{
  "num_key_value_heads": 5,
  "head_dim": 32,
  "norm_place": "pre",
  "attn_scale": 0.177,
  "tie_word_embeddings": true,
  "init": "normal",
  "init_std_o": 0.0,
  "optimizer": "muon_variant",
  "lr_head": 0.00528,
  "max_grad_norm": 2.0,
  "decay_fraction": 0.903,
  "dataset": "wikipedia_en"
}
MLP neurons of a small language model. Each row is named by its layer, matrix (down: output weights) and neuron, and shows model dimensions 0-159. Each number is 128 + 32 x the weight over its row's rms, rounded and kept within 0 to 255. Numbers have three digits each.
Before each neuron's rows, "fires before" lists the tokens most often just after its 100 highest values on Wikipedia text that the model never trained on.

fires before: "-", " ", " been", "|"
L10.down139:153088148110135104181149141118171142149121114082111181131145108126132056122132157152079119186148144129171128031119091135100165172163120147145075118133113089143102156149073165123129096143043102162130095144102113101112110158104106129172137165171116081168151190111123064156158128144116139122113087186113113139158142142121136131126160099142129062144185118162124145173131092094152099163129179159053149153149165139072087105129116073104127190169120080186105113116193141150105149085109088

fires before: "|", "|---|---|---|---|\n", " career", "202"
L10.down419:155108091101122045109079171143101108187195147137126171146114147155168153204151126097156124188105110102202067133137199095090139129135116092109160188115168130164075122128083150146138104166193179173124109130086134129157206106176117135142090119133115170128165150201089107069157141124128137097106118135116163133144131099156084078117135127103137111121161130134156060116080116080121124113118162093091108114087144084152105105128095107100143157066152123105139119125138135127111152106095194

fires before: " by", ":", " on", " in", " the"
L2.down92:113130132102166183117189128152155109132138101101125148100108111120170157135110085139082109157079119100140101119133233124210130128072109143080133102116141149122095187112067130191128108162168149125120149088153182100161137124090110152160116106168213037170089147112135102082098107069099136150109133092141192105146150120187128120125143112104155122148207119118120122163100121103124120123157140158151089140095066096137158130123132125168146135130094058117168064148089168097119114107124165

fires before: "-", "|", "===", "ations"
L8.down192:089113115143116110119141065120090104084128136106126115122169130160093149087151126110159146123179140091127177107130091185083150041131170176104157189141110073131165148083109062127130130130114127151134082120112128134168097132125018145104111118182127080071115117074116146157104208112182085155159138099147177090114130102124145115143089159119221134170106119138104162144110161116155130131114130148147148137178121088173109131089130108161176085134160197117097108176189149145159136133131109

fires before: "-", "3"
L10.down200:089148090182140109130142129152135108098101129150084137138168073101161123119121151155159132128163129126133179161065136144170115103115207142103180078120171132132141137158151098055114117122129058079085074061094153143067123083130107179053134099169094131070161127102165153147144166096156107075147179113151145099155114111165141147131113124112145170151091178130149126144073135080153148143085171142135117118125111122155127147149093147159101056182099127108146063190104126156167098144191141

fires before: " ", " the", ":"
L2.down529:138152224125121134062174182117123113113089154148132148058088108146144150111103172073128113121171091061106179144093132123067123157117150145099133140138068080150125134172165121204112146144125130126113098122169091119082104149219088101136167156105155086117160115116119173085140099162160109107157083191124184137198145150113116130090187125100148160138088092163171161120151113141092133183102127121099138088149149129141136162101108091138151124085122107082151106133137080121196145096119118

fires before: " ", " in", " life", " on"
L2.down452:103164057130149126092134079080123089118104128101107101146165127110133160147092100110146133097181089093103148116122102151107111120086154128087097174164178122132122117166174134156100108152113142131116086116103175161124075091186119164066122174151153117152118171068118115068068173106162135061131120105113113123178204162129093148165141170047112136126155125167122133138125131137202150098106149167043134120162096162154133106156137155101124093146144175208177098109090161126143175153110107

fires before: " |", ".", " |\n", ":", "%", " •"
L2.down118:067135123166095136092072106107097143092107167158093086118100143193133135151149157135121147120115132132120122082106121079122110153153121126148109164103141132131193093186155100132178171140157189131156095144087172110091164080137145151153094168151118154162103170101131090185079166157140163131124086177149185085139147098120099174185085080164160092132100185130108133102076153113115134095102085103096094141090075092105106124116168202162081137071150184092150135065129146146172149113095124

fires before: "-", " "
L4.down620:079074157107130138105136143119126065046085106159106106158126113124140128160074110117101122094136109068092127108111105150175116114178165167130117126133167181118197155149161082137084147070202118053127140084115098176174169072083075167182137142168179149070144150126116157123139131114110108148087150100160181122107149115151136102069124141130138109159100150092125104129200126115126199166144129095146120175160085109104138106183117060130121119140113168165106170106120157156135141139144098

fires before: " the", "===", "=", "==", " ", "|"
L4.down286:133109103142110118054108136081113097115125119177087086103168158099159149087177161125146138142115111156105103128093118091156135123105181130104127127122135136138138129116136114119119093103131077129177195121158156184083188171083158136064068116166089037111147162119105131134113120140144116193103149075179152094098113116130083153131167172062185139157120101171102160132155113072129122095110165152184137117125135107116104133127143170126150137112155167181138152137128054097199118075211093

fires before: " |", ".", ";", " ("
L9.down70:145118165030187128100092157133096101110136141133089100142112130133157185082151134095139156088154080162108087084125167135155145088110142041141138119122084127138111095138149095109093141222126095155104090114174096139163132180116141108138157176148134158172094100127130081130172203129059141112103159076111074117141142098116177173126092116082144122183167203086085136098100126147107083116172109163154127149115090139151173137166152147106126204121114119110096148151139113162125119127149154

fires before: ".", ".,", " |"
L10.down393:145119111066166148130116130192091069075149178082076138135116106139155148159169105168098148140108153102074113131086126153122131095107117121112128130109131162149136163142183167105135133158140162181099098191121139160208125169143199145098122130179070132159110095125101117090121086104145157079158142127105111081168062087156113124192082142073164205142147108108135124162158139158162140104146112095153109110103122157059173097090199131159111106075099146150127164119149148086104110110110079

fires before: " ", " of", " |", " income", ":", " or"
L2.down263:153085152084137192088121089174085172140122127110149100153112148134118158153158151150089105111074110132133142114079067129144146167145167077142136078144163063124116126167084146119130145161122148107086078086089133105157161142103160156117119127154075144174130129107118103140130147129098106133109099120224134087131136086168137137128189125072188077124146063133129137170043144169113117123173121193117114147125158148161119145150097155136169081073142191150158183067066135128165168108109131

fires before: "201", "200", "202", "199", "198", "-"
L10.down153:135108110170091153150109149164128157063083182131095074096139115172093151092159131177138085170152135110145159151083161120109133114100181109144154146103204149108098119133118097096069128186122107121129100147119052145136163065125121148114125156200148095124084096107072134117140174091070118133128123118187102084113099098114129110169153173111201162144170087124125128128118139103096173160104174124127110154120081097127103122096124090144203120115192125132194079211156095148146145132141135

fires before: " ", " Report", " Republican"
L4.down48:188220122133105109137090118111123086148088128120096150113109098178110107119129139143161124128163018139093082136187151109136176159118103088106146108020131138162102145127184118106128165171124141139147106157126150134130141109135153158085172188175118134140181154130136139146099133137127074099068092163164150129115175074105103095123149146093156194168086093133162118079109105180103145177122071114152114106103141094085116111134184102137144161094116142067181167111112124131136083101116118

fires before: "==", "In", "The", "==="
L7.down300:149094153166130148120135087101148143129061144154160128076097132190150135164105115232104108113051106120071111093144160190150073147098129094134136096217135147107095191097077118080133099183090130147102143149120130135136130135113144074079138077239095086124100089110117112116140160089092138116162139168171119098124114118103144144155170166143096128134126142128178108149116155120108176127093152150149141113139095116143072136114134076087165163125145137117181146134157155154169077127147094

fires before: "3", "7", "9", "4", "6", "0"
L8.down106:119071088117135149157108148143131162130108111119175135055137061083114118163134068213103154095142094130111137157123105137163188107091187152139105125112075117151163079154087084126135120071126103129114119151152148149219123131131165108135085192123112109122165169158118166179136174118157089099119177092166157120098133127118164167091110135148170127160121128097110151127105135141117174121123125166038146128180109137154124105096133095069127179160130185111139047118076155162119138084159095

fires before: "-", "|", "\""
L2.down504:055096117148103179167164130108118119072093071148130067098157127143077140127123195139168082125101158108066121143105094119114152117097154166113105134131149140133172136122120088172132108149086088104159064118144121138084181077103130148101072139166092102145134144095139163131140140136184143091129133141134166129147143143168127110126091157095171149229121093158134130172140156103115210142129067160154050122132102129113123160078147106126149049136179139122126141175168197138144150107125073

fires before: "-", "|", " "
L4.down549:127159127089164013101116091089154123144172150108109176159094130087158163125086141122159116145123099097155067100115142096115146130196132138116170174061112161111101112182049090176127125090109104112162109161105147174155123121130130145162161137123150112160140096102141167089123108153063085142130121130191103084100134138134108113152123085083116130146157112215113154155147169157074134173146138144140082151105112110107133085199165127076127112158128108096170143154126069197143130104091162

fires before: ",", ".", " and", ".\n\n", " the"
L7.down48:086137112104097136088112113124103179154099181219157155133091081153187142121125159104139192099108122076128051093132082186136087080124119091150115102148105134155172151099150146161153130138100141105140132123154178098066182128099160100074133200129096118096118102086161156172060131133147093185161125063141137105137100105060129134107107147181081108126139206144128110138093143076089164144105091116127123148132153162121104179114196135133118091139119154184154121156106146130121159147123113

fires before: ":", " |", " |\n", ";"
L9.down73:105069091094085136131080115166105127118092175129196124071102089179100175114130101140194154177196106066066128167166120129089113124175080087178141108145084168133141105152120170140148086097132146145169175137096129153155132173147136114130079170156106127102093133101102127140134134083179098131112097115122184176119097118124137203134099136177136083112122115084103127073158163078096137146122152179138122102061108124167182130142115140104164139069124130159163171130125086113119146192134106

fires before: " |", "-", " ", "|"
L8.down359:129054096075154208088164092091128161145128115087135089176152110103143116143150136152134113147148116099174133085117099177114141145103127136083138110123133100188195087116113142147127157163135125093107106124126148099147092172084114118163090181099088116141122127147128108140113147083146143117127102127113085146141122244148118125104116133138189025082124070125161053167134128089143076172152115161080152174113153079173139124083132155129149124150200176158110133147114171132154107091157133

fires before: ")", "),", ",", ":", ")\n\n", ");"
L8.down499:069127161101160123117092100042086124076132139168142173072093193162106179183141148143137128015182105139109129142152095128113145083112110147159173111071072121090170160128112144114178191124124050075143104093201113088108121102082118093161146216123120118133107126112144137117156106147119138164124159107146145160129142133121170152081139101084105147130068086146157146129147088136117115149144137149109117137106146158174114158099106112109162154093115131169141103128141148170145113115191090

fires before: " ", ":", " of", " the", " |"
L9.down247:153169141127095104080055123101113155159104162169184145165113077098143151072111148124139140126119152136109114197121149137110119100140121111129138181123111116102151119114148165098124128107200096140107155076077111144114075170124115056174140175135158101168117086174102117117133190155119097148140088157144160137161145124072074093113131075148184116183171084174085057111149134091090165172092105115103175065144157162126131095148172154088144175112121168110132142140100129083161110147169067

fires before: " by", " in", " at", " with", " to", " life"
L7.down165:146120166085134165155103167109150105112055105107047105096141130096119159077147069140186124119200116137153123134116127194151096208154122199112133147111149093120204127063109087106126127098148144147086133109109102083127127075193139101164131100131123104111118148125133139154143099154082182186111155073124127129099155192064129105111131136158119134189117180148144107161139076155100109155142132159144160115106066158115106176190065106169129100143162127132116115115113081164125093141143128

fires before: "-", " \"", "===", "|", " by", "=="
L4.down570:132185116122094157146138093126144125099133113169120108116096184106147116125097183162109056066176094117143095121098110155125131105103152161169089219058060147083106153164173097099121163161149129148098130094102117061107125147041122126148116118123168107170076139109123158144107218106109114148133133094155107148099163131141143138107152126151162085146149100154180095090111129128132148183156142067135167090121156117101083097167183105088170128074147129192123151166166151141128087119159148

fires before: " ", " M", " Total", " Career", "|"
L4.down104:108162128105143114129144182138087088122110162101135161123176114156153131090210152175102091116100062103081136112109151098095119153159140150104151078131141087160154078155117176110124161102119133193056155189092143134114076146168172053138143161133066107212135182131114101123170110087144132143159048083100156086134159071141142129083151104143137132160143101099141100163147126101128138104143191141140131092098128056163134127138121143150099120139108209144164134130107137115114097184104149

fires before: "|", " |", "-", "od", " |\n", "ander"
L2.down428:121055122138147161107132183108153083140107132129082147064143126127148179151090127154180120140124094164099172157074120143056123195136146084138171082109104115150095111082143088130144084114124158090156161131149134138113164177115097157124112111183126147136103065138099122093100108150188117177107087101117158174183159109143153113133069115128124129179158111129113164093102136068166166136157127138103089049113134140110169168108113079080107162130127208086155113162168179123086165139188119

fires before: "-", "|", " |", "==="
L8.down163:044060091136119137155155089152122055130125162137109141129153129184144084156118152084116154138179134112125178070138074175111171102115197191076176096092137154169139140174177094146106150137135085103169165139153149109082123127133106126129108138150116109136082110138113113112093199152132044115093129082172124140146082154092161104131071153136156077100163096134182179146134159127110119098134134121067123105156094097155140136108161082112177080144169184152133122145125152071107150115113133

fires before: " |", " |\n", ":", "."
L4.down33:148187135071141167153145163183132131114098101116065068136124109113120116068115153130118124146095174159108130099098134145100096177106098125116094090085091131109172146119102095149144138151106113131137182121145088130113150099098126145189136132137155128164124142129099152026165069183115090140147130144130183098095178132146125169186128150208142129083128146128126116175145102081118125150112121188112091130125085198157144119176104084077094150216129150158126087055097162140104171086140115

fires before: " ", ",", " of", "s", " to"
L9.down608:116150148056135078064152151161046079126094165216114101168127123089096153093140102097131141133135116092075134180126127081108175128101097122130128185104124130115141030153137131136123118072157143114137133144100178148174118173138166141167168170168122086162047092141131140090137159105150153173140159129107097133158176133052134159112160147126131116159155124132100085117161135165110151085103100130142156055106162156148141125082141107117114148125056166123110161127095105086172142124132176

fires before: "-", "|", "==="
L4.down90:131135152118128100111143124122163107081036173143125094084153118204087160138112096187204110112149167061159138076143103118095130101103133138133141116105134194083098153130101074120135090122082098158104146103130114115132187116083126120124164100152122056139127126086072173166087160081155165141114109115138150110089105118104125156106128099081137086158148118173131162092080128099101110175143118156167148161190180136094145123168132089171150115127122138156127132166229199099159128138144115

fires before: " ", " District", " every", " Career", " M"
L2.down110:077126109096108194113124176121101140116101110110116153117119171131095133116148130128168149132096148151065137088108095133115137230114141180095177088101144133162125129073138204146143122129118135101134129096159187186112106089144117111125109093125085126176153139129154127112163122173193093126161158100140160143171147163154170104119140180086079136081146130141124071150079118109198130093094087180094117051150086130192150141078115138110115147109170078146198162100069108100128087127100134

fires before: "-", " ", "}", "_"
L9.down277:149121168163077132213098104153127134139130148114147036093133170116080070110154103121160130067245148099141094096113093159129107059141127112125114134171107158169110152091144127099171103107155135173085123162119156169157148125119079146182119083158153183087080127117128109130153188116088124136111147155151072141143106092106154122133099131124119116164124197148148215135174117114064118158114163110117138171142089089125114129144144145101133095136118094139105084110108177101139151170072128

fires before: " ", " the", " as"
L8.down222:121074059131065158123112164072140113120111124188173137104127122099078152145160150126130130074151142145103105085166081189136171145097077086109119149131171083141109121113143124164066111157129149055100079087156141092124162082116140173054131126084085177166137138133136163118105117106075132164159092128168183158142147154122138108178184155147144165102157099150078149131133161071112148132118143180113140133157087149145088100137093188114159129147149205178129091131093108089117169111156156

fires before: "-", "|", "===", "The", "=="
L9.down443:144097143131111149095114106151155132093068114122169124095143189066095101136136092105135139159133160193104126095167166159101132110184131166078060122139078117132121162134088152094127089175144100192145133148155174134130177162133099105102158125172127014162159145165116180156162205134091084128089117173158097104077149071089153103102119059156181145122152064125131102115165127096111134137176142135162134137181102142143088151148086084109109108155148159169122118103128154116121106122123093

fires before: " to", " for", " by", "ed", " the", "y"
L2.down557:080189131190193124122141101157114131075129118171120085122166085110194114066140170151038127127134151179100109167141089151120053143125151123059152101106131168135169136141110102136078102109174117087172152139092113131191080083102176101115106118180135103117170120159162121115098130097127227139148186145142068129146149107079130120151092124096189093145124113079137093143134138087125116106154123160152103100085149125149161077110102127188138117141127089139100150139102172121130121149135162

fires before: "===", "==", "|", "=", "-", "International"
L2.down546:166188085091159157076106108106137127185125126109137110062103119153122163105123167086110060146159141164069146163062140110128173126120147153107139110130098144130196102156109138111096159096123152123206166147154090098085083139088138178126159150132152094126146114120194148139089183101102101114073111113168120099090116157090129152211103122049114145108139081167127131092172111109159142126180093097108118169122174192143103082082130137073097178158110127150142155119149157130145141084165132

fires before: " ", ","
L10.down483:126126142159044103137162106124176126062080115159123101129122149153167074095164123108077184103137135128139168139038119132156115137135066137110136152194158141121191178168082150144076126108151139124068136113108152173127193124074132154146126109129116158103109092097104142110144151149142151176137133148128112147107103137156104130073076134123116074181125117118112151169121146113102095163165120083129166083045126108114094140107100106153192144178068161114131143160164146176065196144106133

fires before: ",", ".", ".\n\n", " in", " and", " at"
L9.down166:164149013101068109067114171154108126108153149197153125126152109116169116120119135111153109134077121135099163097150197115096144121092096061125136158134136119148112083107126102121057141118171137157179154152098128149161175100103184079085134116097152173156141132086159134157156169110112141058118132121081131127093115127151160095112177121175148132097086161169177100191115078080154135129118129176060109143104115112215173174107146097146105122133138120130092116151127105094132152172149143

fires before: " |", "===", ":", "==", " |\n", "-"
L2.down528:184116136156154129103078133138136053158170105135075165086082147110162176151117149132146117166122094148124135192136121123158132143143118122054091095186071152072181154156130133106145126090114169085179154154099129073143133165098141153116148125097133118162167125107125150102070131089164092063064160155226113181092153125125136165069130122179114142132122171171117161092076100117140083130096103122082095098182153121123161136130178157067128136120134145140131128089136157177131076117128103

fires before: "==", "The", "In", "==="
L7.down305:157098128131191131095163096097138121149107124154156129043099121150138159200088074205109163167096106080100118085139170159147117121121113115136149127240147145103110179118074115116146096112111098156102159183152132150086148161108168085084118089220140077131117077114091163098153154118116121122181116163195112064143112091129152154124155165100125130150118103141152137128124158089110172129131153134131128124154127110160117142089088080115159133139099113122162148102198132157153051094124105

fires before: "|", "|---|---|---|---|---|---|\n", " |", "==="
L4.down148:127130161168118158123088150100136121112089114117166113123173092129130114131188152070129179117111175142031143083109091092113125103122148092119116178152195085142182114188125134132104164154160135137170097147165182176065126093153147132092119106154143086153142109080143122102100107123103108166115141111166134101160167062130136141123097138139177113178128134134113123074123147109173212094077118204129158137141105099160120214111122072102116089107099121114158163137081058114120184107128150

fires before: "-", "The"
L10.down508:121108156150120148155182122190166145106119103089190102000120135130114154089118104137149155136167156133135155130117123193108171126135174107117169110122167100116099115114174076157105108163124126123160137153146076135084151097135040140075109118137135111101124107101125128089110237127110050073078155086179137104163129146112156095130124156166153155121158136106118113136113098101149145164157197138090105140149151079127124111073110093143127093141101163149084139139139094143168176086112170

fires before: "0", "1", "8", "3", "5"
L8.down24:059098144160122105132056174125107111139134097099168120102161106133153118149095111155138110126109117147187122129132158085148167107077137124147112114123152071156131118146040075138182106078106110114112116111146108150092144141091213172138089139093171171121055182122164136194107127150189079117141185118167150096120086052175146159153114088116120121140154147165091153086146173146130144108135124141117130155110107163125143094149103201038128105182121127104146076145135174156124110166119126

fires before: "-", " The", "|", " In", " It"
L4.down523:081108146117135145144141157097132122131157101086113083124149101131132143094094104107154129159139145145124154143069175102101127164096187165090130112111172108150120091116119136125160083142106140072153112192119123135068138107101137163042118106142107100155184104103153151126161141131135143160158121142142196116176094099166145181133070131147131139189110126103116172130114067065162143101098092153151073118180106116133213167049146025104133165153116131090207148140130157096144093139138166

fires before: "|", "-", " |", "|---|---|---|---|---|---|---|\n", " ", "|---|---|---|---"
L4.down358:104115090164140138170185099169092095057103127103175169116109097129110127124144056110178109115139133131104155148087112144069116098115209119108163136160134097131120092135125110132147093176164095127152058136167143175119093093085143137138140152098142086204106148105146131147096104113133084138115166127140100118121138095218156154187106132126180137092116111087077192114155114088150118091094097202144113151124132159166106147106084091109147123083164196129117184158164053101137159130128122

fires before: " ", " century", "th", " December"
L9.down361:140125113151181087167114128166101126111155076106113115165127094103147130134113149103094120092151144181177078083106103136163150141159119096114170119165133123037073115111107102096177168106157104111140081115125107153114137062118148116110152102186182140159170083090120109144132141134107128128093118088147162164164140078192110126166123082073106169145110214099114104157088073198145127036146126120131142106082082112113112106171136170134145150163094111170143145190145165146175173136143160

fires before: " to", "|", "ing", "|---|---|---|---|---|---|\n"
L4.down64:057126208187143110187167148069097123140178081097099141087172154130133117156128110092190181105105106181121133119107121068163148123123137094099130124165168142152104138129116139106137087151163142108180095175127152120142204079135132174161158056124168120151112121117129126122131190156111086102070122115136118173143116150138091107095159186167117126134160164109165128118118157170079140141119128143106098148087105102092137101080125158058146076064092118118105168068123134127075169151128176

fires before: " ", "″N", ".", "}", "°N"
L9.down174:214092150083052133138151098132164124142101172156176047140142106148132121144123105159111135058135127142120132101142104155128067131152078144161104139117135129130136133139155112158098145113137132116154159114085092148110088111057077100129135170142089201131130152157122115129115181108094128109191100119140095143197064142142163136174125099128109106099048198152129181119175155097100141121176209194103177127152103128112104089187089103092123140099110093166115129160090111122111102109132132

fires before: " ", " the"
L10.down151:147189126156139134077156133105104116174059139123134101079139153139091186164154126190141141146083101143062100149115152171088091121166185122111178100092156084128120134121131106141117165141111131081110077106115068156069082079118123086124125143135086062137090164127157159143157114139084103105125158105163165130139139107145091088105103143104155108061124169164161193122104109198073171161153174157120152103155072114069111143137120157178145132134152118135117122102180145144132180145202101

fires before: "|"
L10.down123:152097089122115152143141137159144085179185128112135162151119145111117123120110138136124165112159157088129087054110176128144072135167103096117089154174105130100120194058155162110146157143096091165180110142062129150165181145100011142100174110114140123148076087182131110129187185186168112097105064120105114122098081124162136103134112139136142106108226117069098175139128133112163113111136148104128139107098173161114191125143149123093146164108151129093109130101098110098109115160140094

fires before: " —;", " ", " |\n", " |", " Def"
L2.down314:119099141110148160135143091141113119088140171198140167168131139106150143129101137113128193162092090144184120128082169131130088065086099134176095136158172180113121103136135031168107161151082150135122159162116116140092150102086206113107162191191084126132111130113061078109124157129164136098137145093127173072127152124125112111191129126161182127142110099170146138112103064092127119122121155137114179120172031125100101111124111070111127106160137170153137110114096157168106155080116094

fires before: "9", "8", "0", "5", "7"
L4.down387:095121091092142116156115179089114078116127096053119121086142089126124084148110131162134066100121188166166184126127117156186148175119203124138147126090119158166142157126144090122116153067130084106157126149112094157137110076128234125164117158139119148127133173155123159167149117125135106159172133078179117091110087119199116163042101128143195146105142122119139099171145122123095136105128175064106119181082139152148136128145118141113132139189067118143135075120087099098152080109129163

fires before: " by", " in", " to", " and", "ing", " from"
L10.down539:138173112130127114116068114099143133136133114140089159160100153133126116147162146130188107127111114176096141133145157088157100181139162182107109054097120161091160074101122188160089090131156174084206136166078120104130155148106116138146145115177122233168114077112119142140075075092121131113149107154083150148074175109073150141145139145098128168076104187126158093138086108139056152168139115160083080128091124141119128131111120184058128108118177141142113104133087107147107104178141077

fires before: "|", "-", "|---|---|---|---|\n"
L10.down171:112147138125123100161074143117107145105086181123166087061141113103111143122129153083153170102160127142080185090177168137170077132140204071143170105157188136110151106082121112089147125086142174178098136174136143148089123132137065144101141104148119059116097159148155143146103156105145105108083125131128106107115146120225190102123061170100215153138151105162111111120097133074110091109090117124109189105123153152130142144148110118117151109203145112103099077112161180133125100142078141

fires before: ".", ",", " ", "8", " |", " a"
L8.down68:146159141057128052112069075150096130138132133142089091123090197122150132065137120174123160109157123137138092157178129113123166168113171119159159121072112154153162144129180109157200120115130166174170179119152149134090102175169103144119186176110136082149110129099139101123084147092116160129126096164115130130078178160102180103136078135086145175132132148105102094136128154078187147058146149126131159144111114120184113177116080037137150109097110112086119114154081117140144138109111065

fires before: " |", " hold", " |\n"
L2.down310:131117073127184102111115113112142128080132171149123207165182108137124113137066079164162163179135094117164100072150199175103124064100158121129121176098114090166118147152139082126135117138119081100112048146135122070122108140155150111081104165114104113124112117194128131143131116148111164118113155137149097083191170162166149134147121116164197117094094116125115110191130091117166142142156168123080070154130101150135104158188135042131088117108100090149120176147100123150154101091180091

fires before: " ", " −", " X"
L4.down544:177116123131125149123104150149096108061099101149129132110099122127126140181135151136105115112132134129082116107108134132122207125144144096151137107170085084110042138149168097099171114194109136174091102104222099128135138171169072126135157140113114124128122069179101181158170136080108123080112116143152144193136160117131087110032101155174065133134169065107196123115174112092127151191077118130114120105140167176116127108153149138138099143127120150118075130136149108113072189090164142

fires before: "==", "In", "The", "On", "===", " "
L8.down472:157110116139165122072149140109187146138078164133162103083193133139072183148186108165062127110083099133102116107143147172161116139125152068111138119175131170112120169115060162102129130096062147166099164149102087157115121136090195116153130128211130085126132085078093159101150131164093076153144101217161114076080112132171108101147141135132099142106158122090076130181140167160128141148108170120115144106098146102173088174100090127121170115124135152119155110102147091142172126080088115

fires before: "-", " in", " by"
L4.down165:150109142066119136136158133136130122097108091204158142151157144105166135112084138117160124142155111120172059128145128133144131102087083196118145123171135172143090152171152082157089106098151095148126069093127058160184167038101188114125154150141142133111074138155165110162084130069117083118075090117127106109114105158127177143111115109115109108086135129154160121165184142105135065199166174201164077113115152099137158167165118092144084110124143127125105115177146095190093141139102109

fires before: " in", " on", " to", ".", " by"
L10.down471:156096128103123166106122132118133138066149181134066067129180090102139182104157114146165093103090091074114160113127106133137134103141154122076123137077089104091130130109159110191145124128133145104125110063179132100111105088176148104149143183214144102142161180098113203156093148099159128170193141126087186074120114156133138154126139181090082138060087114128106165098170134078151137134094139127133107127156089113158129210136135174090097143121149109132121113112090128191172109139181111

fires before: "==", "In", "===", "The", "On", "R"
L8.down390:124136089154158136154159089111180097120121114109135064073135138135160139117109116144171134138118142106069121038129102152099110132145100082107153094186125154129132185134069162076137070150099091121192178163126107156069083139066178107113198079124154053104128133116079149175117116125157112150179171196180108109137085138094161168098141159093103139175110134129190116168163170096133125154104162157121133112135154140113138180109105075142167096131105101110145118099151110167153079118103121

fires before: "-"
L9.down478:148144112119149162144101151175146127112128138080143087128145130082093098071160099108116158100112060139092172130149157191142140104120096149113121082092159116154154086112173148113145112122129165131166142149140156127135045151149082115108150121161130101139121117097125137133091171125119075071129122100169147146098115168183150103140086122177165147159154164101125114120107068125172109151139131209125159162132132122160157119037113075065127117205144197009140093161112111116154097141148167

fires before: "-", "\n", " ", " career"
L4.down233:156064149131107143111096119075136193129120127120138141083204109110119094134164111093126142121138056090134140141131122134246135167134131123123128103128121144122162122138117113206085143120150141112069114126128098079119164113188113178168142101154119172131096127130149104107076156079146189130105058181110164175179122121110132082066150078132156162109063125107124190139149157124153121086169158098082209126111155118096109124124102136079116128168147171154125078178148131149130104128158144

fires before: "|", " ", "|---|---|---|---|---|---|\n", "|---|---|---|---", " Apps"
L4.down338:135137109118173173108129170081102072133131171130138109145170157144122141136127140130142126157063146071122130065139134175119118125137081167113123120149137077100191091109079122140114167092062159067038116133127122113089138090191131111140125130140157121079082195072126102153133107092102121172135067163142152135109119127142163126110122107163150084136124106186125102131143128086142180091107108121189140111111165078085151140147232199162151170195138138141155099164081162155134129120144115

fires before: " in", " by", " as", " to", "."
L7.down272:078056126102142207163111095086117195127099207120110152097094132065182166143093136128168106138125105107095116121164130145122144147055142141109119074090078120117135162126095113132135144131096154177149180133140152123085178096103133115116143136169147126132155149112135174119058124131087125142209196104154142100109155139128145159074129073095115112115121134167137106145076117091151125114097099164083148115126115124150135147132170149067162083099193126146219091141093194159102131153153141

fires before: ",", ".", " and", " ", " the"
L8.down221:100148159119121121069086074129123179114058162178134133111150123163115106123134131164149090125131151123085131111128063148086146100114158165113145096127129117096112183136173156123166168170175142097124167092167137170095136090105146118133115143121138138103095190090200148098128140111135118071198117059130143147109091165151103156058151128109119094093181152161107101137136143098112149143144080196085171157126070134164098122069127141089154125055138132167147210124130144090063109176155108